Part of a small language model's weights.
Size: width 384, 6 heads of 64, MLP 1536 tanh GELU, vocabulary 18002, 35.7M parameters.
Architecture: LayerNorm before each block, learned positions, biases, tied embeddings.
MLP neurons of a small language model. Each row is named by its layer, matrix (down: output weights) and neuron, and shows model dimensions 0-95. Each number is 128 + 32 x the weight over its row's rms, rounded and kept within 0 to 255. Numbers have three digits each.
A block is one neuron, or neurons of one layer that tend to fire together. After each block is what it responds to, as a language model described it from the Wikipedia text at the highest values.

L11.down307:169147111141120130095107115192146121131189100073147139082142116099127120085087060118126140117122149151150139145162094101113121153147097125102113086110197153068177173138141171177126104096140117167175087144151125109099076089157133109118072131082167131142156140158229072125150098121086138111
Prepositions and punctuation (in, on, opening parenthesis) right before an expected date or year in biographical/event text, e.g. born in Detroit in, released on, Steel (born.

L11.down1190:056112083117145108123153136050099109095095151109146138124153146075140136129189157077124198108102130101139133128113115152113183185090111116129100150108134187112130125101143065103186098149124149146164140085177136164159122140127195153059111183089067098114089150130020138139080165114129144162
Final token of an adjective just before the noun it modifies, often a suffix piece like -ous, -less, -able (virtuous man, perilous mission, same plant).

L10.down217:152128109096115059076107165091181165163166125122079129129085144114163132165216091183119093139064135123105130121148074128068076132096160148117130096161164120130187099095121133128129136126141139101091130157154159119124076094203140196129169126071148155092178180103094114157110148096152159097
L10.down246:057094164133159196069108148152145113172138104082108100151098158144161102128151070109116135125149185137126149102114171127135048088130135091103094098153125095093096143132083192146103091171104116152100098127145161134074130139163108161118102091131155124106121158172121134072120100084128111159
L10.down428:134061118141131115145114081177124169088096104116111118130159179115100068123099140163108154113136123181097137166117114106153083125036175102100129176154125125147092129070104081118127066108109082094110068187148041162162110181107164128136087143112116128154126123175096162083163067117112198171
L10.down462:137131124143180131131047124134133135138173116127062131137089151086079121111137061188107144131122075150126137140143133126128162145123135112134182101104137089117135122170095177098127141093114098118148116146141164110142099124112132073129101112133132061170151112169100176101150135109152236113
L10.down648:077093145175087140141134203125116125110139135111107151142168138118153114169151102179181161142141078168124165147207136149143117100128083181166074152131107122097126083109114145119141111144129088133126134104131129097104145080100173141062085095187081151145110135115088146100101134150091103127
L10.down1080:113099127144086218080119132137095128117148088100120116138131182126097146130132099164135108163206084092133167184160194132164110164082119146104071131158119199156105116133109177178128122129114090053147142145130146081125119195095090114090155106125142097066145157106081139131144095211156093044
L10.down1131:133106075142184114097051082122141106112143138115088136171080152172132166128113130091148137127113139097142136150117107066103123138121168153065092166112162202114073066144110110142098130082127118141210072141066129118102123090105174140110158184137096100099100118129061110130149099152139081141
L10.down1146:114112123124119147125153115090129098073114145074129150183097144041116147176149137115115153146104084129103133150104130172122118074125183106129117136167102153154100104106180119174165124124171055099170139128106175110123146106123101065144116093078104075085113143091117146148134086150163106057
Words right before an upcoming date or year, such as in (1994), on, from, since, month names (September 6), and commas in birth dates.

L10.down38:094133070082152099118115071133102141153138142174072104149088153099133099082089076175183136128133116096195068126157139145131150141140106123118178119117117170201075190070093122100164124133110142098147101139111130172117141184140155114137126157115096170146145202188177154164188163104153133114
L10.down67:153153128156165097139091156117124134140131148220138096126104103144055158136168112198100129122113124160129042168156130157159137079090110171105149084144084091092063047117118135112156176156139171121134140167121153104097129217150110132158113168096090172122096129184019067103086173125167165093
L10.down646:099139165176083147123113123090137125149161114078105130084077154201135099064109104082053110127113173162143109098134175150079116217194158150067098119173115100154174142124133129125102158081169097072132097138148137154099132179155099108148134127096187169124122117158131199164110076117100164092
L10.down963:097134109120106119131133104132127147151135126103141138166048154168117116131133142189160083118130095112155101113133161155172120160213142123104081102141131129124110141149111123117165125127140142127117147160171177182144115147092152144081132104120146188054105136140133093113176204142116081181
L10.down990:132098170117141092115126176110093121133136131105115077136177174134141151075132170144124159131068196078111109153120057178097066198134122143128097101127149130101172121172089117105165134074106114190169114148116095203109134129190071078164095174143142133106143085140093137136072096113117147140
L10.down1049:115139083058134058167096093111100132141160163120104133167151140084164115161133150145121078124078097118089125167078136121176126133109162064072155092110155179157122129147161119078098061161098123073108132063154130123134139119126172173114144140120079102160168091055085123171103170117112110105
L10.down1438:126072125157057157092129068148111121199117107109131108107098107148153098082124128121143182116146129154116091183105133129152148142140105156091171116116125101110175140139109162131154150080138081158107109076111040144064148108172094067109126089184151117099092156144121179104127111161107115060
L10.down1523:147105126085121179114098158113104168144087128157120065133137145165085137090088069186159169118174152091112080098146100219154101098087117090138132129102086095128043125086122151126172113105106114135061145084152104120162058106102137152139131159085110129122162148134147015093096126136182095100
Word-internal continuation pieces inside names, quoted titles and foreign or rare words, such as Enem-y, F-á-bio, F-ener-bahçe, and Pre-Commissioning.

L3.down162:105132134155115125174114173148099148117154060073089216121105050098188147134177169160111113159101087126137129164176148144119148149127134147150133175135142125151107138121127058155130070120116120123191096139125146086095088104159153194136113135175116119086158144179086132119153157147144115128
L3.down385:117090156102156142153169109115114153090158099138115141092127115134153131111062148108136134155102089143106122123087164113127178070100152065145135122141159163139139110158154121114133134150150117168133088144123134151140072165126131132107119082126145112088179070137120100078128166191143168122
L3.down514:086105133096156156114098112117147107073150144105025155132156135149120088063074188154112114137124137094092113131160174176135151114133126176150117088138160130085110127144168122125121087118106166148121132101111142081107098127171154154186197140159065082187121098111110143073113172149191143122
L3.down773:048137129163102141129134093106068129102107145079110141064146137132204106103067182172106116141075101089153162140153190126132111142116121139159080170117132157168116143151128075188106131080137131098175138121188136115167051098153084159111144147161114110163121145161110085174139120125165183126
L3.down817:138124122154073159186161143148097140116094048090112107130167136100185084116122116107075107130055119092120178138092115152093159127117097088095117190165117173086160111084114146127096128151119138086140084134161193123066159092146076133129217143130123130122128116153092190129134195171128127119
L3.down871:175108137116130158174138142167110112127079108152167114187121145113170098171119132098175105123144093068170099086101102131132122121153127200200128139048136119101102127148123130063040067139112128097081118146188180130116102139142116141110136099136144182132183093084108171168126119135144130126
L3.down1134:101128093137164116193152151101082170129132131098140144094140084110190108127070095132113070158071115145098139157080072107145147132083158122131087151140155205177068129139151138191112161153104137082123099108162134104136041108135144157124167132091174165103132123112081066150168123183109150111
L3.down1289:099126124136156134202130230128061135119157114087136112138142147107134155127145109180151081158074087117116159145107122088148171124131115117154123150150103160134073141135075114117156075162141145134095118124125190095126117119141125176142131127077151145132149107109155080148143211236082107123
Words that open a new clause, mostly relative or complement which, that, where, who, plus sentence-initial This, These, If, She, and table cell bars.

L3.down60:119106151145109073129144141144105074163189155161083095108123151116129105158148075107149032145054115171145171123160074140089113125156139112131180137101083115139080128154157189131130133163134148140060126173150098056112136154169085106115127107131138138075109128171078077118139141145141138150
L3.down544:192121145152072225188114155040164120084130086098161223119089088163136189132182104203084126132140110087090114122126190093114108109148162113078111091114128122167136125131134140171133072134145148185142114150110176116117147156136089101104130124077144150229118166165130123149116104113069151122
L3.down725:158108108187143162068127115153089128102105140101154190092116135111172144153081159118090125137102205165093101134154125137082135016070084157101138133163178118152087116147145130114079117062136101145147119164072094165183097118081085117123153178127096121150188161147129123184090101140127140130
L3.down996:091083112115075167160152214146145147119111123081091150073090137112096161161156156189114086152149111124129165159104107128109144134127076108103134131130142074142094126163143116142111151152146146200061118127116087111187129098108113104096122194117168102147128169112094158115148186144129140121
L3.down1004:111116146134146123118105126111169118070112156121142147095100126121145146148151115100113185130156144120126158143177100141145137087149089158116117155198144100109114132108155120153126129209113141201140173123126137153133097116146136147068129044156146085108123146125089115169154164097157110125
L3.down1069:155135161139093208094136133093124189092064143094116175057150159167115140138081161145167120120150142134086186132123105143104108104189130097105078132160171070146135123134160126112104145062152136135094154111154157108098141121087167089065099138158113115115110184106103143172139128134129136132
L3.down1189:118120048156146125140159108161154092134168115153139145134106077144171194166093176094077130129100130102173082110119100107112138110157151128151127129142132217116065124117128100109072138062127133130140102128143106199148125154191118144161191131133127113088150178091092085181132108083116147112
L3.down1490:096135107108121198111084144062122185171153111143113131089122145129082146121074150145136135130113093112107153099153097102112147145191116115150141068122110124157115127201114150132147106167141156107120121160125149144078122173030131127139119109175077125072115169131097109161130181151098127127
Adjectives just before a noun, mostly variety or quantity words like other, several, various, different, multiple, plus region or nationality ones like British, Southern.

L11.down208:077138134108139144102086111184128078094175150157110116190120115125063183187168117192140149112115155161121145162115112086134149029115109159129126143138113095127096136087146150119172117162176121120149124139095181153155089123089136168122125176107102141113100114104043117070136152141147145091
Word tokens inside titles of books, songs, albums and films, often in tables or quotes, such as Man in A Family Man, of in Images of London.

L10.down39:107142197165133130100171168111137092112080146177157100138141114128073132083043149160096089122163169124087155157106053137124175172151130175135084146142126132126133133130108135056160111160147090160073094158117160144149120126054105076201146123159104132151092098107102115128126168137167100088
L10.down110:139119164127148150133086097112166137139148185156105112117114103091121173109095116097114108145191088128098153129130089092119119148185114140080142109107115128155106072148138130123073103117117112169113203147110069115151166101109158145087097112096136118095139145137043140138136128118146165130
L10.down150:139102202063130166142149163118167158109170104106077104084160161137130114115151154166121175121105104118079148137160072164139118131162114176120133126132093123141132151117092138105143067107130141081148134119155118107125065104153156130122147134101098123064152183135076133131115116137105169119
L10.down482:148140146126141169127169154096116162125124128128150162162129145101112119121110166119135135136198115156091111116070132105089155108151115099148085185149121090161175119123183126115102149118131094087076108106095122131112162168149150083108078115139096060067150109097009146183136104090148149060
L10.down486:088135147113152117112105101130105174121143101190115110099125146169176154149139165117137145122143137095143150138146093133129130157178131117032121141170090135127103128196124130114130124179136133148098104109100143125181126138169096157150121146119068140183152146145068124098131152115193102152
L10.down525:142097100117119131176100128089118134132160122060115099170148134119097122038175146097098120147136134126099107163155182096133119123079110148107099107202094132167095114119160084141161101112179083108102096123132104168181097133085107200077174161140105086140119132087080160092104161074110082184
L10.down622:140103121184148136151213106097121126163059128146098120065134118083163118156108164150157101144099183113095086126070135131111113100163156109119156102140107110170159127157120122144086122150180109140086156150173128146135150054122108128073112046127146092134178155089108138106140091177103126088
L10.down1510:113077115087081152121141152158095119087093154160171122126137149082144133159126067183133143124054178116086130191109120094097132187179193191158125108117075138115124170158129176082121112112123187160096112148156142123144154147119088105106150116120089142094159086130060103157163165093150134102
Adjectives or word pieces completing a modifier between a or an and its noun, such as "a very exposed", "an unsuccessful candidate", "a brief spell".

L11.down322:136095120093194156114087147050077129123176053080124145038133111134129155150106157095191078128128173099112122088165114126051144124079129096156141095129106152120130114130116136148132129142154106136119137164178142154124133136126137106090097112151170104154136111090126156087143109072106146098
Short opening pieces that could stand alone or begin a longer word, like as (asleep, or standalone as), A (Alistair, Aisha), de (deficit, Fin-de-Siècle), pro.

L3.down163:106098113106123156164207125170071125178124110147121126168107184100115119191132067204162096096156095126150122158147169148133111090100132207100124073064151132100162124138197109165122106163119106109111118142112128132058130188148078164128154109093067150125115107160018153083098141124108126113
L3.down178:168122111106110114190148118148189122138126126184153093125136115176050149152073078135096123116172097154098101169125136089134132043087134175109175174094117126135101122109114191131124160126126141178127123142148129119087133159101116130149096103086100165093089130055144163085112104140215109122
L3.down366:100127090163159097159194131149107119121164083110158130177132088126144150101173135144136155132134108130098066135081139111142124155123225112100141176142158187128145138106115174112178105058164127137133128145141134152117130098147116135129133178108107104139097131103096151129099186108146144133
L3.down454:134125186167157120153167152143175117081120103147098161172149154121132126068082146127128168137088122124178147099149174123111131066100165089120123128163133145126108121122092127147132116173104094159074152155169206168082154100146102105151147111101166118150086140110099192192173140156114125149
L3.down564:125171073183117143147111096146156142069083153115118148144130168152134133122114122114139105134124155172113100076140146132164078155172116113152120193184149162060123120153177158107212135139130119131082120107144067084110154107129065098119095099133129179122103079131154108200097193165160129132
L3.down780:058129136148092163159165114095183131109117120123147135128153107123137144134149081134171077107109167094163118098123162123156116150167191104078127151087099155099148142157042139100095150147152171184071135154104129085162083160175167150135142103181164109152133172116137145101138128140183100102
L3.down1013:071097086109096146205166088153167135107149118158191171160125126114091134173103102121141108116121062135146152126114173113120109042129138089161117121133125072130147113145175154171138071177168088117045147153106160158094142155158148121148093128117101134176116148147065146132137146139116122110
L3.down1205:144105111119081154200088120155161125147083123174159100147145079144140098132100158128183106149094162132202141073121128122131118111093145184090169133091025183204139135124155154078118164107133112112136149118143155132120183124173197143165145123101109154154103104119110153075120089086149110133
Opening word or word-piece of a multi-word proper name or title, mostly in table cells and lists, e.g. The (Wu-Tang), Sh(ire), Bl(omfield), Sinn Fé(in).

L3.down448:087143125124162141114066072116127142173168088165081118218143101144119111212111096189154167121128101113177127134120141162191078149134143155134143141118096137171105119140143112112142120085176078117146113106143084080118126149157161140141100138119099159112151169093132136074133172071099151106
L3.down515:147111128181131073096169141178115137182109163138136132146079088131139112148140123155197153132128196172146142094143151136161129089151142112131117171110134095102178139078091140103118130153165145128167067119111144137154128123200138122099107116176125133158091123122058063133146171143189157134
L3.down672:114121103116064137194222091162145161129116124170193124148127185143138172094166100137125094131149176109157146115125092141113117166147120111169110150094160160111080130128103107140113149096121183131146053167166151093111255159061112106091143095130161152092128107106165051120092140124138109134
L3.down754:100142178143103144121144146106149101117163109084079082111147089112142107144144131140086096110102095110122101142171113161112112108235142186123146108125136148123144133158141102180145126111115131175162116104141108087078119121134127065170162159133049129144135146163089069104104134167114144121
L3.down1229:147150066096092094158212140130163140194166138115115124150127106125194118088170089161157136137119150160110170156102121131137136129147120137142059165105143133175138141136111163155154122181128116150132152125133082140059160126133133155065081142137163113102124151141099156094124108151185139141
L3.down1357:104142136123148155091141052065118107135099133100132137113123142138110165145190135112129139117178101109136130145136156177119121159171079164123133111154189136173174129129146134110081127064163072139139075134122137016145111123138121129159132197127115158092164206150152049092147141113125127127
L3.down1431:140125152122092104128170192111157106135112154123077094229105091110142144104068135156119130114163148094148168156114161149095100178152129170093114126157124158122141125100083057115135134066193165159092067142098113095162129138108108110158054094097170192152091126148125149194163157082150123100
L3.down1514:090167177143120150052068119011145104140191121142103185108166182127124162136101159081106150116207113095152205097092136093129148068143132148110175107205120107083151130096128064126093149087156148157125193104075145124148135104105152148097122119140083163111121119168113067092143135118156144120
Short word-piece fragments inside oddly split words, above all "se" (seamen, unseated, Primrose, Seamus), plus name pieces like Che, Györ.

L10.down158:146057103105059157141123147121159134108158123154181114050135161110100112079069075132138098142179140099123131058174025121103132147130103133119161134087159160162110118158156134101135132089115098128151155156130154100155105129119104150135106108080143075114151123135147106183117125098141176093
L10.down253:132161122184105111089160131105137143095151074115134164146082147112126147125147191147112169112102162089098143136091115131147067113141112149115112135166159083108199138115114197132161122112112132200146144119156102161131130112114115028107159150151118152100115159079110134128168117075139155106
L10.down300:139110147108107129129097140082140175127151176148114118159167121096115129176132178149152165121094097143138119135128124151118122169154123125176128076125120105086145172168144172132107123141152172165159171156165109141170111150064102043132059168140136166097090165172000166134134173166115143103
L10.down691:153129104134138183051153138110194139144118158148143138065141131132139121145091152149116082113149111106097094111137111117103100106121156162176116101092123119190132093151123184142165180141116095121076148146136149090125115135103081110136117179098186165112165215091134102166122111083117141061
L10.down915:133122149119102122057141138116184127125080147098190087118168143141109198156141175127113110106125111160099140156179110145095122063140208123139103148139099101141155122168117097134180113139133128147147145154136112059125108057109134044176111131166136114133062102108175106125185067099082102097
L10.down1164:148130125205113134086161164105112127113151160110153093138127138056160144112103109167108089140174162126107109119156110121094131089139131188097102102128121140126129138096146125130154146145092155126158129089151123087107208097130131157086135155124142095148140181136208141182107127170103104100
L10.down1498:127148127124106118121145155182164087191171143152128171154058125147193127181114151110179054121125065205101155080152139135110131144146137076138130131117153100125210090109170144161116107099125118135187088167131065107110188091110139105140112187160134135134139136100125103129083141176169140107
L10.down1509:119173076102120088087136200105093137094153094163060095151133123160053127116152201215098189117087095121079163119087131118157079136178143130131155163156126170099118147144149109139127153076154103080137129113113126066121100106089180104093183140126124130137166120149067095110162115159098180135
Final pieces of adjectives or modifiers right before a plural head noun, especially after quantifiers, e.g. several recre-ational facilities, mutually intellig-ible dialects, five home runs.

L11.down292:089124154163084147067166135134149158073124077078121152090097140126105139076098124092130091123136168083076119152161035115111122139094124139082130067101131181094136129112165154194146192137140141144155155140099104149131135106160060180192163211172137096074116147123146140169146158137140177120
Opens the role or category noun phrase after "as" or a copular verb, mostly determiners like the, a, their, as in "used as the main", "worked as a consultant".

L3.down73:186126138146153119176167131088134161164135090097071145126123132131169128055172140145110165130104142108129172129134106082115122158149135163135113164146178103150129132161121159074128094119139160127178140092134093135113109105142181077180187136148160104162083167149120131140131177195081096129
L3.down240:155145122130138163122097146097166124103035086204184193180133101181097125169130123149119092133108096148149109182124040136145138163099130089146188110119136108129135123134108139070132127097153143141146118115056076121108079171123089135160125202085191131150096090181088137128092129099154114137
L3.down263:176160139168050141175140143131129137109162086160095161172105158144143099160106113136085115136117142117184118128194111127122108126177178150102132130173111111125115115100133070121122111093131147136162126096078137162132142197115129135108112117142107139100129174094058151135155102102126077124
L3.down827:142131129151093100113190115215114120115117144152124116127137172166099168166107110169108133109127156134163124114091130109090127129128219093136085150139129168130120137112122121046070139143145136161142096137159107130109123118171135162128097087154060100122138149119052112182084101146154128135
L3.down840:140212042180099098142097123100102138164156147056174154151105071168141103116149067150163080157065107156122098119130097081162084176169125133135083128138169152131088134080100166135149131114108088129122096123164140119154150116125144135117121128079103144136127101147120184060096172162090106145
L3.down1396:075152098134084144146089111112070184134179108170138135201146127120141112086165100188104108142058140191120147119183144154138079158134131164140105202135159130123153131166109169108093101144115112125103093101119155121090104099178073134081115121201121079141097127215092116173143078112118108133
L3.down1493:137106064139154188133081111206141087144199091015175083111093152107167181114143066127039169145115101122163111119164075108102090117153155135131189175134127156098151132090120143195127105110110142120095138128161130203111087141180146184164147145085107130110109090139165103217090171090112156136
L3.down1516:113113191132119155111122172109109118121193087138129089060108154131104126124135173102071153088131117098094193093116157147096175133133123112080052099153065147135103149120129121159079132131151116146072139132073167149174179141082133082080127181126104119124117165159062159127167108148144109121
The word born opening a parenthetical after a person's name in biographies and name lists, e.g. "Jody Wright (born 1981)"; more weakly, year-range dashes and career verbs such as signed, recruited, served.

L10.down340:185118083188072151159155156092153149100143111121106140105094153115083102157134107149104180132107071142172154131097082158132163187119122123151152170161152153103130103172100181067128123135120153168134094190112144134127085079120120141109149150177107178152148179120222111138134129138171100195
L10.down490:102148101113152115102144125152141120055099162120065145082113135144137106176132129106185109119139093154162146147153147108130090112102157091133118196091109132124128132123161168155146161108097151079144165114144153142225095156150104077110136062128173125115158115095118143149122069121142171138
L10.down686:162082128078154133113209127154171136157137070141088132100186133156114179079096142114105158121166166115123121090114198152117142093136106111119139140115144096125153142118080153083102078154094173101113114118104137206129100105188144101161136133119134123064125167116056145204138149140131122151
L10.down706:148151147042145108185137155100147108111117136150129107121033136110090151128115135148138132124111142111111100126138161109102093121090161115122156134128099140158121152149098171153105119128115118058079136091101109118121154084134141124088111077104141081111170096112026148140138120083140159120
L10.down771:146079133100121116147144146128091175132115101130176137190063132100119189151109092131155165116070181114131147142143148126088175098165127108136130136146110109147126142093109115087091148099114091141147116128090103136155152135149155134179108096178146125091147091129022079199171098140114126143
L10.down978:098077160112131117135105120109150129118095141155122146133106146176109156143097135080147147134142121149060124094149167085145162122133138058161155136174094167095130189075165142147132111080102137127132167118109143121142175130090093080113095166176130078129081115125073118155091107095157153104
L10.down1337:130119146079170136018116119120136117144167103121129112109104149110131131139147104156106168104081132104141154081193069185137092090120104126119104117148182080129120099123134163112187130089052146199084144092142086162102066126138148113182107133116133151142133175144146095165105066153154117179
L10.down1463:132063068146120115096146139116135152075100154114097158084086117116127098071195097137104221121072157116128124172100106085125143124152163161081176102155106128149120121153120156158199154173108124118139142158115128079154143056164081103151178196115127132118146144138140138105136134108153193212
The final token of a noun or adjective completing a phrase after "the/a/an", usually a predicate, awaiting "of", "for" or "in": daughter, member, capital, venue.

L10.down235:129146162078079134147123136148147128128126098130156123126137098131106114110126110147146041150105098152106153129108129124146121215170079210116153122090111151121120033051121167138146161125129116130118132129108132093147164127132128127136108111131116114067137141153126159162153131181128103107
L10.down362:106129155191116084175110197120083166136153127094151088125220134158172114151114096118100100152087092141126149105146084144161091128133159142118087182177140142155135123072083116114112083149112106106111145147113148164065136100108124131153139126098118127126161098117150147099134148176119121125
L10.down471:110164154153100144059148092114137112115113143162145061144075165062148125118114202177133138136176205101093113096129171160131152098121111166136168072098113139140131165084128135150093127131190192122187076089158091109126155171106174181174106095128140095204124154141065131113091109107166124130
L10.down745:114112098135156122167119100108156152090130126162134138124127117166112114113120131123114111194107150095158229068106136145131135125126084115124136163141094117125132057170112154143132142117124016065131190164161141086141180141144146106046125159108137134135062183101194107125078185125165096085
L10.down813:144119092115080135126138102138174091122196100121099129090099093169112171141121126156043066136169122117151126133180114113174120078132037129168115162124103160162096097126132153151244157137110156106127135120160207163135111142146140090110160103152145153147167174172142113160125068126114106130
L10.down816:108139160100131120146103105107113155146152111144118064123109163092153139135150137186124133132124120074138159110116106135117153147148097119130132118163111078101082105118209151123172140102123162173105140086134145136102121143157194150158113156121065139146141095137171120115151147138152127071
L10.down1176:135130111120144155148145077156110105116114121123148086128155110128099133121143148143119160161129157152126163139135112121170116105148151128149130139112125132131128000091128139109118112139159135134127119148119128112144121129115114121111156144109104122153116086091255066143119133124103157074
L10.down1299:178140149116099120103123128194149093117135095164141123089142099157118106108169138138111122172135180127145140062122095147129102113125109130074113127137127122128116070133123112118153119114105148119141074126143139107094151158122127139168138131123131146162160121068255099148088127156144109194
Relative pronouns that, which and who right after a noun, starting a clause (proteins that serve, Records, which had); also closing quotes or parentheses before table bars.

L10.down36:157071122206136157064102161128164133143174166108150131062140115163130063096123108082118087103125089121144171115140149116087110089109163144159120139149223119112134156093119101139092169130093117113127077125164108099087131103106113108167165094144152157126166125235146178162099177158079214142
L10.down137:168100139127119168106101142129117128123129142117135136137121121167132151153095073178122112160135140137128100096123109117081152092104102169171143131121141117129147119183151106112152114117083050128105058141144146105096085156131100101094120089128152113094164166113175142183096163111130119111
L10.down272:168075119140172094154173155105190114125141097164147117133182163099153140148107143153112103128109115171183155075187083140162135112086187144147173129188164149102110111117095107125098132103106143088148127147185127136095090107149115065155093100140092102154116116081108113117138127142140167148
L10.down291:131094126138135110143093166152125143146072110095112199097109090112128096115142054115112147145159114140117114204085115112097120116158120126119109138173189063144066104152104115155097193197135105134166157099162104179146082147141066099159212117124158129131159141128185137143142059087145124127
L10.down358:134077134144160120149110142139181063145133211119179113150145123084138185129130142194087123131144070112143120121153128150105150130137072106122143172091183144144196114153153114174125077067068140086157096065187132093151104079060137115072113111161135143156082173167182130142077168135096144111
L10.down484:106134128197098146112122124091166128109171136123184144110109102129168160117023144084167157122168116093146105082150120129149173119133124157136115223140142186156088104098106139098121112158120161133105190107079164189115110087202116144164096132143105165148178154096200104142138147116140188148
L10.down687:104090088136063147126137148144148076157106183132176105158169129087179129083075111093179130116147127137160137109101120128192101150103178070139130124151153131110105140115094121149110144117137113121158085043154152070064101122153102138100124133197072156134134106110147152124094166136149094136
L10.down840:135083112139146108092154104160152129105128098168052063088173158090098107128138131120093050120125183112136123122116105165114117164114179150072160108158160131133107110117166146115090140137102053110140118105178135141122217146119077130149096100160144085093149125117098188139177160121186099124
First word-piece of a longer word split into pieces, usually a Latin prefix such as de-, re-, ex-, as in de|fault, de|ficit, re|published.

L3.down111:134107087161183116052119186116128174162164165092193121126160097145170161140134159148113156153156141148162127142124089126140130150112181105139060110127150105176164119143115132132125158089147112109124067133173161133169137046175169118158192154060092153141109183150128113127141150158110105117
L3.down214:120113123173119181124179147110068139143116086112131066155083109104128155127204142158151110147111184148137102123145124150140109179149108150138103147155150150178106135132162183160156109094144147129138152146142133097133080116108162124113118093113082090149121114158093144137035086173115036142
L3.down336:103137128084090174094167107172119113078145078205099107083149132108127150159129167110127132124171169163111101100117125146173109140156093175121101110110137123123135139124173130125128080132100152159078127146105193142138166181155112082136113200192104142134120151122148047110109093121133133133
L3.down667:105131086133139099109144140085110163168076126129121113135123117101143101129144145133139102142142132119143109102127147137081091190134095070112206106129075101131146117155153160161139143157115171133110135143151097088097087107116098171161130103124114171140181127160121119127162096110118121135
L3.down1016:093092149103146121094098097134085111048172125134099151093124133158079169087096141156191154121089139189147115174121096110126146156120135067157164129097113175101117141095105129113088104164089104136154140104100103137156091135134126164115134103162112080117135104125123200092095097165184117132
L3.down1173:103176130151123123134142079113113155163145126133106163167073111129142128133104098136119154118119144109139115088145143174117074134183095132135108145114065169124108121060161143121166125114098144147136111127155076123158111100078103082142100107089096118114169150148113175115102102125119137137
L3.down1412:122149127116153170074163140159154109109175119107116179183085133129158136136150132167089108125136164090162095115139145190139121149119104164168115112115140134121120125119117144164103101088129123158197128110109117151166095195154117096132077127128081102089150092181121092150078169171176084147
L3.down1473:180141087185066132148164100133106133131122185139140103153122070113114159102148173166136122130145098166094095050072222131124102124178162181123087101172121149168138155119111112147214126112152107137103124164137136119136150174185197184117076109155069106054117117134080123198085044131137078102
Words right before an upcoming date, year or place, strongest on born in biography openings; also in, until, months.

L11.down847:146098097144133112135059128146136120104147067097112117187121185140164132124208123156143107132136144127143133235104135133150106144128122106118115104113136137115179155105144107126086118168133091120162135148167074145124136149154202164122169155076105124156117079124161150100115138122089131177
The first word of a phrase or clause that modifies the noun just before it: relative pronouns (that, which, who), participles (known, established, presented), or such/next/prior before as/to.

L11.down271:153135118156101140129133157128163093072070212126133200100107138183148149113161138121076126143129172154191145117113113127158140110166127132092099091157105156110147187127242146123131161136159119093174118103102189115073125174207124127130140169159039137144153128138159151140125153136178133143
The first token of a predicate or role description after as, was/is, became or considered, mostly a/an/the, e.g. "became a", "as a result", "is a bit".

L3.down285:172114116137128111169114098145133120163123141119110103160120179089165072114134150118141103119117149135149184129163142119124078155156121110106105152074112157145147133096079180124188127121122133192161116132163169174099135108046072123090170064092128134181111094098078116121128146150124147132
L3.down486:116168123121156154081183138121118073170101128197112101113141088117168144136201153137085096137144170129205168149104116115134203096133099092142098147217098108095126129108095099112097106166117136150135141089092092204134070186176105110124141112112134120085141115147130083132115079217126158143
L3.down636:171128152161146130104090137135102065161150191095140093113104124116081113156186080129120148117112141103140095163175103122121130119154147157084070154153101093139190134080115157097121176093150151133112094145109110115097100144143172127084072096135140124131100193139137140151112208117164073112
L3.down897:081218195114096101104053154123139107156104083192087154093137104117170123134178084126117154130151140120156129096173189163133075133058149165105145163175083118158158125187138155098074104145131110114145143115145088145155146119202164129138114132158057124147175148095138127113111112169110154122
L3.down1203:147146130158160130093104142153066125210138111151143114154146134125156163073122085150124134123064146124131156109125138113160162117092199159070203114151185092126108119153131080161112101149145156118113168125111084150133082139107086224106143110090158136093126157080145132186051169125117127111
L3.down1335:148145076103122125096150149158112104150107153128111130149184117132127112113141082074149101119118071136144084144132129167175097151126116112096148170117071123147129139149113173092142104092114123136070143114178109119099144160100099091118110132160112145133176111121148155151064139099165097125
L3.down1401:107129132146175146141149105155106178149135148120130081161116108167162145142136101097148147131126126135090090129109103131146179125166123102153152129162130107146080132105123148118099117096141170151144187129108166138103090114153130142091097141141147143134189101098110114176123131179165101125
L3.down1535:131148161121091105102145143169137094094130127094133127150128173162119189109086152153144107135181087131113134096179196144119111120219171139191085144123166134162088123133151133076133127082123153159101053093186077185128091118123157095128130133130133024122171111048111134103114086164196108121
Adverbs and quantifiers that scale what follows, such as more, most, least, almost, not, very, relatively, plus some time words like years and -ly endings.